From a checkpoint of a small transformer trained on Wikipedia: 5256 steps.
MLP neurons of a small language model. Each row is named by its layer, matrix (gate and up: input weights) and neuron, and shows model dimensions 112-207. Each number is 128 + 24 x the weight over its row's rms, rounded and kept within 0 to 255. Numbers have three digits each. A neuron's up and down rows have the sign that makes its largest values positive.
After each neuron's rows, "fires in" lists the words (lower case) most often at its 100 highest values on Wikipedia text that the model never trained on.

L2.gate413:133147128132095125082160096180101118129149124124117165135093090119120123102114106165140126132100111153127115058142147106140105156126083117138152101134120107138113113123146141158137139154153159112127102093114138140144142121136160114120165115123101136097106141138123135113109105099122102140
L2.up413:126184125123122142136164141122173117122142127171125113119108160126116141098102110131096173086129139158135115106180122122124163102106094110115167170062124130156109134150125102144099111122168131126153094105129155149120126142129112096125123104148095171140141104135144195076113170136137145104
fires in: "a", "is", "an", "the", "prejudice", "constitutionality"

L4.gate537:122093104141074136123124149136139158145085106138126128138140117161148164103195138119152135133128103135121124115109088142141141107157109063132110106148117128134173130118129153162165113113125083124149172114091169128107116151134157088142117128133148121138158111197156140159117126147143082166
L4.up537:126105163128102139149170140136144096104184087089124084126136126103152136104133113147106126133050137150150113123104124078102156100171154116101110147126109130109102131093146134115152103131103130130100122112078122099120086092131141108132136147095145088125109097112129163149163097141067127112
fires in: "of"

L4.gate548:079138163107166158128117085121092152100130143153129091137067126135132141153155124118164167096153116099088123150121097129102121107139153157125126135138107147132134108181126147154118125139145121095139118147132099171151128100124123134142119071171112113111119100110134112123151124172114136167
L4.up548:111147091137187144124131121111158108078109088107130122094090175188110119113150136102167107112144131169146085072112135118151106132129182164120119122106117135121118131159124152135151132112145108158120103113094152139117122132142097074127109173078100117132105112114103130153120122166121127134
fires in: "of", "to", "from", "for", "with", "an"

L6.gate15:096104115139109141116117143101124106119117103108125098185150135089138119125147140160141174119099115122120093062129084130111139084178151149123076138110153142125169119122152145146137152138125146122120132124184145112109125126159111113132170089108127122122118121135102157141128138143169181138
L6.up15:130136120133107078143155109156117113153100130131156126118108135160137142157106135157107113083088138188186138133104135162130129098119152159133115123063117110126129129164152150155193071110133128103178078146152122153127117124163113094101128100112147131111130138144130137145124177105119122168
fires in: "as", "for", "of", "to"

L4.gate463:131102154140125137153095154111130113120144129127144133092146105109090160177111130053134129176151127129095104139122071128116058106144157122135152101134106171103136138141152143101131165117168120136134146129125124191123106134120135095102116172156143166124152168175131106146145168131129138167
L4.up463:136166114133157121144130130123162121087126129147142109107162108134152115157080126129149140133114122206121130198174108132171116131125113113160126112129116093156109137155126129136107104112127146117088155093157163130094142102119117140119112109141134123143089100145106114146167138138109178114
fires in: "during", "following", "of", "to"

L4.gate378:124149147134136125179157127198085121187175110124164131114118121110129166107124147124099162133133125100107144098127125122119147122115130139105114122092141124128113128117134140154145138132155133111120112084102115099147100142091087104115139127096131111129099162140166155120141137120143142134
L4.up378:095145128139128117111149130141155099105147101146142119156138141094115151093133112143129190080173165124102118110101124128152140090104164091130157119114140126109095132092124157125143144197111151130123166124100096097149103155121081132114128163122126128135118133131137143127110133171131110144
fires in: "at", "life", "attended", "from", "received"

L2.gate586:108114112096112109122174137107121118129117127109179153142095120112161110141139098147138159104100102130094135127103160132164104108123136170152156156131143117143137129178169109095092118102141126113127114114109118135117091124163105140104118179159124079143113101112121140090107175183110174128
L2.up586:117116127147105134099159143104101109115074123161154127113078119154127083177167146133155121167145117149111161139107105100173131085152125156121149139128103136136128131157169133110111176124113085123153152134099142129149141125151107113162088198057117086141141102108109101122127140132100171125
fires in: "to", "of"

L4.gate476:128170149099093146132113110165117128122154154162139127084110146111106114102154126123126144137138171142129140140157138180109098099122110127147122101124182108197090138118152111152078114129106129124108122120136134153141117104147114161124150130103099137141145149170118115160103107129130133113
L4.up476:141141131162101115101108119179147149104130103112077091086150089146128128129120144152118135079119133182119129103140148154110101148150110138129132079109135109107083157146101146100124105125139142079112145130146147122141130127142111104099109146147115145097094109114115125139090129144179128090
fires in: "that", "if", "because", "where"

L6.gate615:128094123128118112117112112153127139161153125178144097101102143109143119156111130184130134107117092181106118123112116114152139074123087146148099158171112104126141131129112149107116161113117142105161095131141140103117137060118136124091073122136165126097142152105094169110159080150146113145
L6.up615:121143125098106099100140119115148124127087159151138129116133128116135103148107131135138134086131076161081117126123115167151130110147092080101120153150164107119142116125178128078101119109101101143122155095130096122133075101129159172130101142185120060135156154125108135137087089163121131154
fires in: "that", "which", "who", "he"

L2.gate317:128099115083170125148106134133142123176131097099105112120129138151140079105129107125162128106135124140160110116116110165083067111136160134133142085113145159090167089145108102064109130084102134102155100096158115165111112127115164104081134133107083124132188172145134135146137152134144142146
L2.up317:104162151103151118139141116132121125146129112145123116125125154126140124105098122109142133110145101133143066111105166117127119112143161130119140082093126136119144112203143112134161139126131058133114172111107098131086146139193157118109133131090120134163131194131127107139115145125161108180
fires in: "town", "public", "city", "electoral", "village", "state"

L2.gate685:126071132105129111164132141136087121148093084075139115079109124127177168133159140117142132084133130133134049157119174139134135157127118113118118087095113123156165095105159115131177153055094136106127136107157118133106095130148105158111140129144102171144092123160110125150119137119138131124
L2.up685:093116105125127128125118124096191148150098122119146087102173107116117126141115148159130117167119131105144121127137115119157166163128129150103105129088115110136133151093133115102157139094077129151107137123101167167188128130148120127118134139162155134113100142133146095115093131130129159156
fires in: "state", "more", "incumbent"

L4.gate89:115140120082161142143110081140076123152100132139127095124134132101152133155118184161122151123107188129121114143162086134141119131101129133160097106117125102103125113139109120178089145165160148113129160152136124121132120098125154141101097122148132129162092127163145119140118137134085153121
L4.up89:092119117101138147114145081117120129127151160121146144103096103103159149169097160113065142153104130141154102136161119126141151123148159129150127116131122156128125108149105145076108137096163130134094147076137176112085115119121160151134155120126115123115158186075140134129126122137121099148
fires in: "to", "of", "on", "by", "with", "against"

L6.gate515:111145106158137079095135079157138123120146070134159059125109154117105125148128170181128150142143132135117139123141105136128134116135142112141129154087097120163113095136110105132175083092130165139107119094179118121145141103116147126139132111084123077143135133144111126173165124165137111138
L6.up515:089094165114146138112086126089113123130152113149124167142113077100130119148104133223136126141099163098153118091130134119148104115132130136126129134101116128087121078106142141095167121163175144122166126152103147129116132146128140154116170140109122122107136132147151093155109109134165116173
fires in: "to", "in", "from", "entering"

L4.gate430:146113102161120099144146105169099120145115103117140104148113133158126124107105126134168097132190132119123089122142115163087095105197107103109096145142136132103132102129128122126171131169135167134133143102115086101105148092141153128137140129119151135111089141116146143134115159075153099165
L4.up430:105135153150085146132108187116182122113133116133153136131117091180123146148103101124139105091114160153134144138169120169124143120104142129167119153150113137121119094139135152157099147179117135127104114111149134113112131134154126128100122139137116145126157107135127133143152127094101140160
fires in: "a", "an", "largest", "s"

L4.gate129:127080127100105125105109135121114129132125062124128127093126163106154147163097094146073160088181117193165138161105091138106116108099117142113108139127119121132142133139133084125164110163142157094106110140132107161102143080122144154120112145102115136141095114105096136149126137122185134113
L4.up129:166090098100111137154145146111145076159123126140130134140118128110114111148155141120126162123112110113113147171118137120138131087074115111123119112142105122152191119145137120116124144124166122147139176127123089149143126097120118106121097114085103121106129145129071117166162134125127141128
fires in: "that", "the", "it", "he", "of", "such"

L4.gate283:083093123114119110120124096091154095139147114127161165137083119085136144096131143133125123085123130113128117114142122147100103127144114122127148162133101128105132100092122072108135158141121102118143126123131106124155118110153138122113137127113133173124099127099138166124137106080081110092
L4.up283:121088107143128122113143128156121132113110103125131079114100090110162113130135108102159156145123132159140147176142144131163207149129107125163165137139067152105129159138137148097133146140110118156120122138126114139141142155132159151131112120130169133088140092092166110117103123098081094123
fires in: "known", "such", "other", "a", "by", "commonly"

L6.gate318:102158127129107113107163164149172130149136116112133121136111148137105081113132167188154182191122170098093127128127113176123110117145125122148123135117106126104149138148119182112137150087192146147151109123122148141138114085130108142094115112123117156155116149144146110110080132114133119131
L6.up318:104099108138127144122155086127139137142134102095158103154140145158145109095144106114126142130124097120162148118097090126102119154137144108116129084120112133098132110117130141198112104147126147164129156147108127076102144159109130135148118150090149133128147104143142103136152173143165126196
fires in: "to", "first", "best", "in", "him", "most"

L4.gate189:105132133103132161100157112104141173103139127104124129086119166116166141153141103116125164127143111156132129084148109133111092152132158127131149127102128084135118139143163137111099121065120159125100079128157148115097128134131137173091113136073175110135121087171118052149103120156144112072
L4.up189:128110135150109132137129138138127143115110119094139100157132123173090135114155170143148103137140106104137103121117124134128151130144133142068142124144102147100148111128115185124128136127126137143110110166061146105112106162093121135162137134096111134129146127174127124134157159157155104141
fires in: "to", "of", "from", "into", "in"

L2.gate592:107134096162098139060176107097143111155159095099148150128153125129147133147149139141134122117099128128106117143104128106101126157099143092142136098106127087130140129116143107129118101119132137133110141145126136125120091142116107125109155110144094126154104122105114110162110110148080143159
L2.up592:087158123137128132134155139134093127143099158194180128105141113127131151107148138174164113148115149101122140133075166108100142124101121131126117122138125137218095146144119146154124104141160118118165135099128116113120134065111109130120117087098097135123102150113177140172120168117082133144
fires in: "first", "was", "been", "festival", "aeneus"

L2.gate402:128095133103121160123130145129106123115119137142135107072138130116134138116125151132172114116085149138163127132153124150127082125123121092137168161112130140131094118099156133179094158151137107131125119099126150131104120091131127122171110123162095149124105166122153172148197093136127149157
L2.up402:121098152139169106152161146147120109142118139153102124113108127134128136109136142103167110125125111118178177154140128121117155093106157108150118131111144117139115123139152160115123172158115150131127069104168117156130142100122122125101123133134144142113126140115096161126131159137104166166
fires in: "a"

L6.gate60:131160121147137112093138139154106125091161151179085105114129176108153153175157155128132136114137102108146076138146085133108127136105109169116146098092163098127126131086116136134160092135128101091117128148115132114143131112105144168137124092114176180157134128155128135172162143113114118133
L6.up60:159092131126064167141144139089157094168108058130089108105110114153108141144108105132143121103143129128118104093132123077105089127138094108145127140098129147119131113125122134133120123134127150156142123104146146091104132102110140135109142158091154101115096173091145100097098142170118154101
fires in: "a", "his", "an"

L2.gate472:150148118116129150123166009135123141145158114107104130085126147076131147096109096094141128133103119115116099128133104124160150114132162115136144162122097139124119124190112131144130109130147122123146135098157150161139152158148152115152106104124112138114097117115113106133132144170142069120
L2.up472:130127131150104077142174137083118101150149141144133140133126172129135144096094160121126127140118121118115086138132136090098122110140126162116150148114089125132120109112117133126111102119118109123146119088097139097069091117111131140162101128163088095121127177142118104151166195158115111093
fires in: "of", "mpa", "for"

L4.gate76:164145114125130102020133160141100167083143109118163099131146094147095133074134185116085127144106100111180130105101081124151138132105152141141113148155101128140114116146148130101164075116157122095138095149112110148138116125065142133135112115132082128112163119128119162136160118129123124125
L4.up76:100133135175137120096107093132117134155127165105120091107099134159097116113138150114152126119144126142136151118083146106160132138097086152095153154121162123147174141136137144092161137109116123146157164119165150156089141147130133188140112091150140108109134099136143066118115119132104052130
fires in: "to", "beijing", "and", "tolkien", "türkistan"

L6.gate105:158146115129071117116147138107131128112138085117129085143116092132169147161113133161155108137113135115168128083129107119137118147113115111157144173139096096092130096129156134122143131166153109145138146134141132177110135171166163146153153131113109161145126149116111110151175154096122145108
L6.up105:142093128133097134115114109120135093131107106103155112127080125161116107124129126140121128146143120123092134083132160111156152114132165171121118104101115155138147183079134148089133135126100112088158127090098183130087121104117112105136144142145110138123137127122158138139137108146109099075
fires in: "the", "of", "s", "without", "for", "a"

L4.gate680:094179118124110132134130147115118104104131062139109128101093101137166065197115125108112144164157142094133135117112104121128143106131152128128133149138102143068105167159116132127105132085135114144178156122206149140126133125142160134111082110125128108074150140072128130133140112147148091112
L4.up680:128122119118120134125113096120096132088107118146121129140144103092145104182149167125121146160142099080172166115129135090111122073146134148129150153149119131074085147106140139107103091105164147096153160107115126128105099137123154151133123137093162107097126145105117104186155127142121107127
fires in: "by", "of", "with", "after", "to", "met"

L6.gate207:101131129116115120136162162161104143129115144108134141159118090098120076103118158115095096147123158100100158136122102125128091122146113178167126130129150104136152130158164164128124151156140121156179082148127125085145106133148129133138123143131181088147115127122128106159049127141147134110
L6.up207:107105116152120082157165107102098130166092130072090152164103128127142077095143108148131080119112139151087132134123105115152122131171121112179136081126141141144120092141121136087102124124118140134151116182163127123159107108129133110139152110132153122091138107116143111127132130141160142134
fires in: "to", "would", "not", "could"

L4.gate240:138169160094122155094084139114138131123143083080139120123127132074117105097181133132157084143125091161109145177119165137123117100120160152113116135125075126123104125139123116107135113134103131140134137146125143141129112177116135129107133094093127133206159185097131131102153112142143129121
L4.up240:150097131149118166085105097152167143102154104125158116101125169104144171125118100122124150149135140094124135136118102157137124146149136122118118109101122131124147146127138117138088113105139146109155127133104165126155132136106159096143085094160113182166111120118104115149138158087136133138
fires in: "of", "in"

L6.gate427:136150147154137118080094130144137135110179112125135147089111159093132080132143126171143128108109157137140168146108091158116128133142074150154117107148156154121124147144100118109149120090101155110123159113124124154095142142108121121163110130154090154105180113205147171167133138126113112151
L6.up427:118157175138121096135124099129129111090171112176112122103142136139133143127116092112093166133128099172105145108159127129108158134117087185104087143105145128133131135106167124105124150108119134149136128153149134151117162134125121119120097119117135186189113117134130165155179102168118154098
fires in: "the", "ncaa", "alumni", "siamese"

L4.gate475:143145104117102113125096119175084124177157151147132135100118070135130113153158138113099152161154111182102122109155155152122142102147072145108140117150090128147133157130115140101125085151131096109118119084119122141099108130139130117119154151125096108153103141073143169163152123120135086094
L4.up475:157100162106120139120133149160094089121101114113119130132146123124072176159135144154094130130175176090116085150162122094129135161158110119089103139136154148092119155105172162108121141145097124115093099157148124150131072136148163123149113141146071104152115137142136128111162102154100099169
fires in: "1", "that", "of", "single"

L2.gate507:100115126111119133106113112124102121129127112053124112118151100136060105119136142117137107140112152150117063141126113141121151123114087087101155137147090110111170131118083157138115128109105124148120139151160138143110130100081114128083090138160132082136117153152117096170185141116123170102
L2.up507:143105059169127141138116112131136135129131164116161120126085110133096117145088117084127191111153168117144117104173105102143114144123111138126165127132146104135130131087147142129142133147087163101144150131119141135100099125118113122116144108159152145121099130169132091134111147100134129149
fires in: "general", "lord", "of", "george", "outside", "prince"

L6.gate131:114164117133142151107123099123147104131105149122138144112115137142121082102142142142119111144107188120119156126088100159139129185183149136174138114144105145102122153106140091135098111154132117124176126131136137106152115137101184163136112117138159125180131123127105147166110139103119132171
L6.up131:092128131115143115153151158146143123149143117153136144166099116173114096101160118146126153130192131049123116122093121133151104142133123124155115109122129110123167123161162092090120121082113127129129131167103129116152086141136125133104066138120127104123145082155100165153168125134154139093
fires in: "to", "the", "release"

L2.gate701:146122128127124138158136123171159155131152126110155113087113113129113125123150144126121114141109146153141076095160098137137139130131156146124064113076127158108080139138146093132145117153123116121092103143121140135087121086130134117101123154141098124116104142112109104149107134165156136125
L2.up701:124148130133143164091138126126151149107131094109122102101099122104132081139154163125122132156112110157148134132173082152104146151123147119116130095085143139145136096167127144152157141116100133136117116102108151141110145118114142072153140145158109136115154124114141098114097125143125124132
fires in: "during", "at"

L4.gate147:118132193118127142082162124115119133092125111119162147140135109091125103108165150125176125148145152152125075136153091128120139103151075122139102144109092088161102145123139103127137121113094163141143190122102149100154124067107157106167122094137106122109124130116147084155091165140147104112
L4.up147:101179117116111102131095141110156113119158148130175115129130129124115094156148125133127115175159130122110128141140123133142102081174105093110134116088119140143123066094120125141125113116086139142072182167127130139135117108146138117113160061141115090118098135140142126159104114149098081119
fires in: "at", "of", "by", "on"

L6.gate500:113112150129115119146113123137138073176116159124158144074129112136133109153138131144127152163171121116145163151128126171111107121116125137166099131153146098177177127154163137100121131117146134118164119153126126131123148097133100165121124132106133133107125125087138145147101065144147138106
L6.up500:148101116162104112115142128112133091139120151108119115180082098131158122116091142082124090119137091109123136143112135129112135149161115097095133167114115170120196149152106175133084131140102122127119133131153127154152105110129165155105102135120109119142093085131122147148123159183164152156
fires in: "who", "government", "which", "has", "congress", "students"

L2.gate94:156140106088144142113141129094141077130114138116108124114082134127140164140138133106141158107136140118153140125106092102108135185113120144117149127109110087139126107148142157138131088149123180121152080080134091111120133097154079109138121113134139132139116174098157134130118104122073143108
L2.up94:127115120150120119157124144105115123134161127063111116080156128127166097123137128110136115114101141144134124150139159133118111148146144123141102147156142134150105122175120111114095064145102122164141120122138108062137118162117097109136108094134120149131142150109136059139115093155146104097
fires in: "to", "by", "opened", "when", "after", "began"

L2.gate489:168132101103134124097134143170177184146140136131098091105097104119145101125109171124169133127142172146138130111127123184127121152125137101113148111162130156120111135147112105160162119129146126169133110165125135092164149067153125152128094135126146160110128126110136092090129111125105122138
L2.up489:090108125090127123077145137175175145151091182143109159115105134140124102164065133139129158094099111141121094107138138127140168143146174174101106125129114147115142134099093112143105145111120151083108148128125100117134110117110105118144166183137093160155149185111133132133105125058143139111
fires in: "had", "have", "0", "has", "middlesbrough"

L4.gate427:180151125121153105149122178112106144136113131072109095119119188115146189121162140142116134152144113125133121108110043148160119101117098133093118163127095131109093163122126127156112111172108121131124106123106149146135143160141154107132157131162132136148115146126165140148104106123125158129
L4.up427:159115162154135124122199144080144117120159099129167132105151139136122162129134116090133107116128102151124131106156121118134097108136098114107107104139131123157110117083154142138146074115109140154107170146102145110121139124125124092099128142169118123143131120109120118173159102165162138150
fires in: "this", "first", "following"

L4.gate380:080147101160140138090098072148156158115130137132134091084150120147134123138125110128074130152095109107109142165104134150105086144117141125101126122150083164113159135141114072136152113183120111114114120093117107101120132137093101120150084106128121157129144142146107105136146108135132133110
L4.up380:125087144146116081114179094159149132112120165141129117099109110129146120123135136149102115137092130153162136152131111151145152150156118125151094118144170141162121101132121119095123121154129161094117156149123101139144141115129107123115107116088096140099141104089186153166134139101107110100
fires in: "of", "contemporary", "among", "rehabilitation"

L6.gate545:140150080133145117130147146132133141116161121143126117144111140120160127134109139141112105142140134118144095076096121150101113156103117124141076131148147151136118129138126093120154093143165128077177101124174140125132127128121106110111134180154112143158112099077142110116088111149130149135
L6.up545:108114119138129124097145160172149149130118114136095132130117101134121186133172136138124118141155115105139131125138145110098110158102144177080136163177104102146177113140127091132119111122122143104111106152125130135125116106178092124085144134139178150122125144092110138133151106128132138123
fires in: "with", "two", "have", "where", "which"

L2.gate457:170152086139113125124134181094116145144139137180177165134108153123085140153150147139095178150119093171143109096162095103155120150136124120104102153147144150116109157097137097101124167127152106169107131122124102123096161105142149141108127136158115094143106122117095119122120142132122143140
L2.up457:152138122118157165109152129119100094134099108147109128122122147118118128142138147145101146194123148165145109089138158112150141124146130148119140139130131125118078150094126121139128165176144148060125149177149134126134114141124150175122146169135097117151127138133129146076104099145126158124
fires in: "album", "song", "single", "cd", "recorded", "recordings"

L2.gate496:119121153131117129097124094150102149114139089127148114121093133112201140107122126141140132141139118112118144123128143153166136117145169149124128111120152145143110121129124125082105133123099145099121148153145117164122111143108137124095110144117145161160149161127133124135107180118151118104
L2.up496:143099108137116129176120173125122105180143150127133093157115135163112108162084123161123141133097170179151163125129088176125139091149111109069137154110103137110169103118129126142096124096112136134125134172102115125103112130140117169149137114131159155106129155157134129133131159097093118111
fires in: "to", "and", "through", "until"

L4.gate64:118090134155142122103117109170122141108122117136097160086092108181125112114114138126141146152103132125109129095113138109155127145151106109153098120154105159173137114186079108099185131180118108087142152145171108076112172141143140113125107132105129115139142068149097143116150099131182116177
L4.up64:165150112111091098110142104125165162165105154120157157133136114143112125121098146117120097137185140127165135091138141146111127125123195140100162144141099131098150089108098125119123100129141101111140150139093111117070111122166130096153158124142121133132138154140082122125140161175098129098
fires in: "had", "have", "has", "having", "also"

L6.gate281:084149096105118096095126117119130113066115132106133119085127126158116116153105146108143100147105121167106074103124100127118123151136123081136108131114139088111131140164116103125164099123124088128085116156142139117133172163123107087139128164161129130113152124082138141110092121147135166144
L6.up281:105143141108122133168127145141121152149100067147132144104099100130117104133108119123125122137135156168109100060103119107135143141134124103122135151129161147141149128133109152149093104129145125124136127129149123146147133159121105120159123127152121115143132103110106099139110088129126085141
fires in: "as", "when", "where"

L2.gate153:132164134168144105127137191127142150123154122123146107128120112161161140156093122137130142129144201129140117116172139144114109139117177101137148095111100124151115133155122110119129115153136140119094149130126179096139148124099109132110089110140143117143087169129109146167099116130142107077
L2.up153:163126107170123166087178113128156130097130132133090126093108129124099120200160114119144108099148099149139130105123128143126114097082113124129179124153110158159111135143105142110134099098153154121141133111148140130207104164107139088140069114153165160165117088103080151140106128103148101126
fires in: "000", "million", "5", "500", "billion", "8"

L6.gate342:112122137134122095103124134107096168121122135157111161140095091109124130098120158113132106099164118166161110115111074094131144081137116102151121155135117110181177110129120115099116132126094119096138069109108146142134090105149162181125112113128139109087146117125148129142094136181124157122
L6.up342:123120135139103117133136129140106142113107127144098082122149134142114127156138108156137124113099142134116143132148146118173136091121127146134102105116124121085111136141132120086117117125091121091185123162110132093163123054144118127099095111106103116072120134088113145117119114181078124080
fires in: "and", "that", "to", "then", "eventually"

L6.gate580:144103165106127102101140124164124146139150181142146126134121117124116101094131139146114103119148104088138143109151135095165099124144113157140132135104149127162131131090139160122117100131153166081134176085097164143078141086126113084106090172165152102144114149128111142118157128190109111105
L6.up580:089159123154159143107110113112130139110138110155124125139122084073120128093081117161127156091101134106089141123142121150140120121097124140129122137109142145134173113157141024145139089166134137110133115150134148081101141170171121158141151106113131137149146124132126122120109114128132071134
fires in: "romania", "life", "education", "art", "history"

L4.gate678:088097141115137158124186110146122141082144155088136126135142149169158129143106179146099125110115132118093143104203099135132128111144142113120115104133154115102128106122127119119127137136171130152097156109168130131132138180162118132099122133143151103096110132143162124153145048150159150107
L4.up678:128103136118152104101075160177160143109118133187116096161142125134122131127097141148132127117104157135146139093139112122073132092115134146135077166135116121139102117132091137138151138110121130131134148157113124114139101143156180146148170129129111112127157106099158092114127167150146143118
fires in: "with", "by", "of", "for", "honours", "using"

L6.gate367:083138151118144147136134152098138124117107155116115151136132123112110072194127117152134078130159184125107141141133097136091142140152111178156097165116099113137139135129125108116114117127138123093158152085102149118116149132129124128127145123108105134177170159127109109123136161134156136108
L6.up367:165117131068127126173114129147139126101140156148164107089142084179151122124135160131099126142131165166130131131081086156085112112115085149126158127102172166109154129114111117176096130141176137109149112095139124121140137152147120144078156145123141157090148134136106105187125102150156164137
fires in: "in", "for", "of", "at"

L2.gate691:132124068118144141143143130159152151141073087134103142100114159130152118131113113143186139128130110117158138131156104140182147119160107168125116129181150165137100155123158109080139154145159132091146135148138165121151152147084140153142115099104112115111125103126086121152144128095158108079
L2.up691:132110126127122120081130139108138141139163153128084104113105117098114114142136140124129077124086112133108156075177118146111115125119109145176128153170089128161109128150123143108117123160118116131123119088111067158151119122135098166124106166145127121164070124129087097109170076114112152117
fires in: "0", "votes", "9", "8", "5", "1"

L2.gate19:134120148162121142111118080144169165125148142130148098105147141120136129099144139147103095132149175122150094134181110162115095158148111123146116114059118163129134100118089131134127113137091145120108114145121130138145099160086042115108063103110112156123124170113096097166080129168139140120
L2.up19:146139174152143124137135148132164121108136139128165103115135144122131127132129164137096105113128162132169131141151109176149091109143136119138143120103163168125115134123155149152103130131160123111110131098129087134143132081063079147116140140144159130171127167142123106130117121137167137139
fires in: "at", "for", "during", "by"

L6.gate671:125167128139132102102079134119127110154105151138128066146136146120120124113121202130149128152147119139111181099127085110163112191128164108094146153103092118143130124132147156100152117148110156124144129103134100163113099085170121116128133127138120162084148137114139133156168131102134156124
L6.up671:110098136136160121156141097092127173124120129163110172125098076111140150110096134119107127122125129167136103117144120119117108076097055124075133114106090157122107120092141084072109145150140165118156133185164161141129116131134111154146102135137104145130121116152133105119120142111120118138
fires in: "after", "as", "while", "when", "before", "to"

L2.gate48:166137166133113192112129096151116134142136117105143099090107142090091110146134125151164151123132153181162077131158139142130132118131175109123141115156131125134116135098155139150135130100137135138126153136142142132127163151116135139062121193171143128142114134139110173088140129130115136111
L2.up48:155119103167140179096085113126134116157125099133177109081110116115129088134130111105139162160157135143166068159136131140125120136125126084141144083102131106112128167115096106119180187150113157142114107114169129160112118178103147131118133142131109128131118126083117170142166157109094152093
fires in: "during", "various"

L2.gate143:143140127172114132110111171208120103104127102099132133097158086137088182127152140154106090139120117177114166123124123114096144158101137161162188119133124047133164119117143107080094143141116102178136126134122116176144151147130150128137131122131105114132121130133133131109144157121105146151
L2.up143:072117086117119144182128153173129132123123110174161141144125160159159123121127103117132141109132078203148147109109094126121125126130113140115115132133161075112129122091120145107115130146188151143128138087128136107176144169146144133096115135161116110087119124157144076104106128155137106123
fires in: "when", "what", "how", "former", "who"

L4.gate197:146139143144064117112117095156111139090136115109143134142127088122095107149105115118147094099132123139111117110110100118150169135138112182112121132135152140093106166125107109082120121144113139118120129148159163102116131132079148126107101138090107122190124145096112142154101163164159109136
L4.up197:153113116097134103146116118162162144159148122108087125134163161138120120140129103093115158178117174168105158117157129070095153115128120122087151116142137116119172122129126107098146109131147125126114149166123124156145136138121141127114092115141151107123119173131135174128133117118123128155
fires in: "and", "to", "or"

L4.gate702:124139119135133144142147157134078117163165126121135145126140129074150082102096103092112128133096119086153164138174089125150123093096147101195115097162129117138133149148107117156089093104175115094104165122099147105125124108124100135110141141141126125154138110090147125157100120171137105116
L4.up702:114133177111168102123127146145118088133138146137131093114099116088119094135161139137153123136113115087125145123122140163107112091095107100127095123149110100136135112129094136135146088115154125128129130092089123105143122144167103119091134149140132068165130125112135150206123115152122139114
fires in: "at", "from", "personnel", "by"

L4.gate656:153088163097137144136129137101105104113129115149103120155124135126133161124127160150099113125149122095121145132115109111115100100074177103104125112108111118135153149132166143131090164111123125122147128126122122099127119086105141130102132153136178165125123122074170129124121148147151083129
L4.up656:125118124161094167157148182103150103104161091126116096168157174152118115149138138173101158147099121117098198093143160119113136108116139127129143082136143136114136150125122114130109163144079117117142144128119091135121090098116138130110142089133097127126137125128121136116130151120113094119
fires in: "at", "of", "by", "from", "for"

L2.gate207:143133132167170126121144103117154170104118098129163105122149138144118173144140144121077107125117125147120125095157124070137121133121186127108094113139090074140139167115127104161105129122108124147152104126151145157092111123071113134086112146198160099108151088102115117167088151111117143156
L2.up207:124147133111117116134142124116151165140130093174106105076116138146169155131128102166132097139073181131114145149112129145126138143156150108113164102116108155097075077130142106138138145107138097086121116086119128143102126127108132122129121122123130117157160117141095158131146104060141107124
fires in: "for", "with"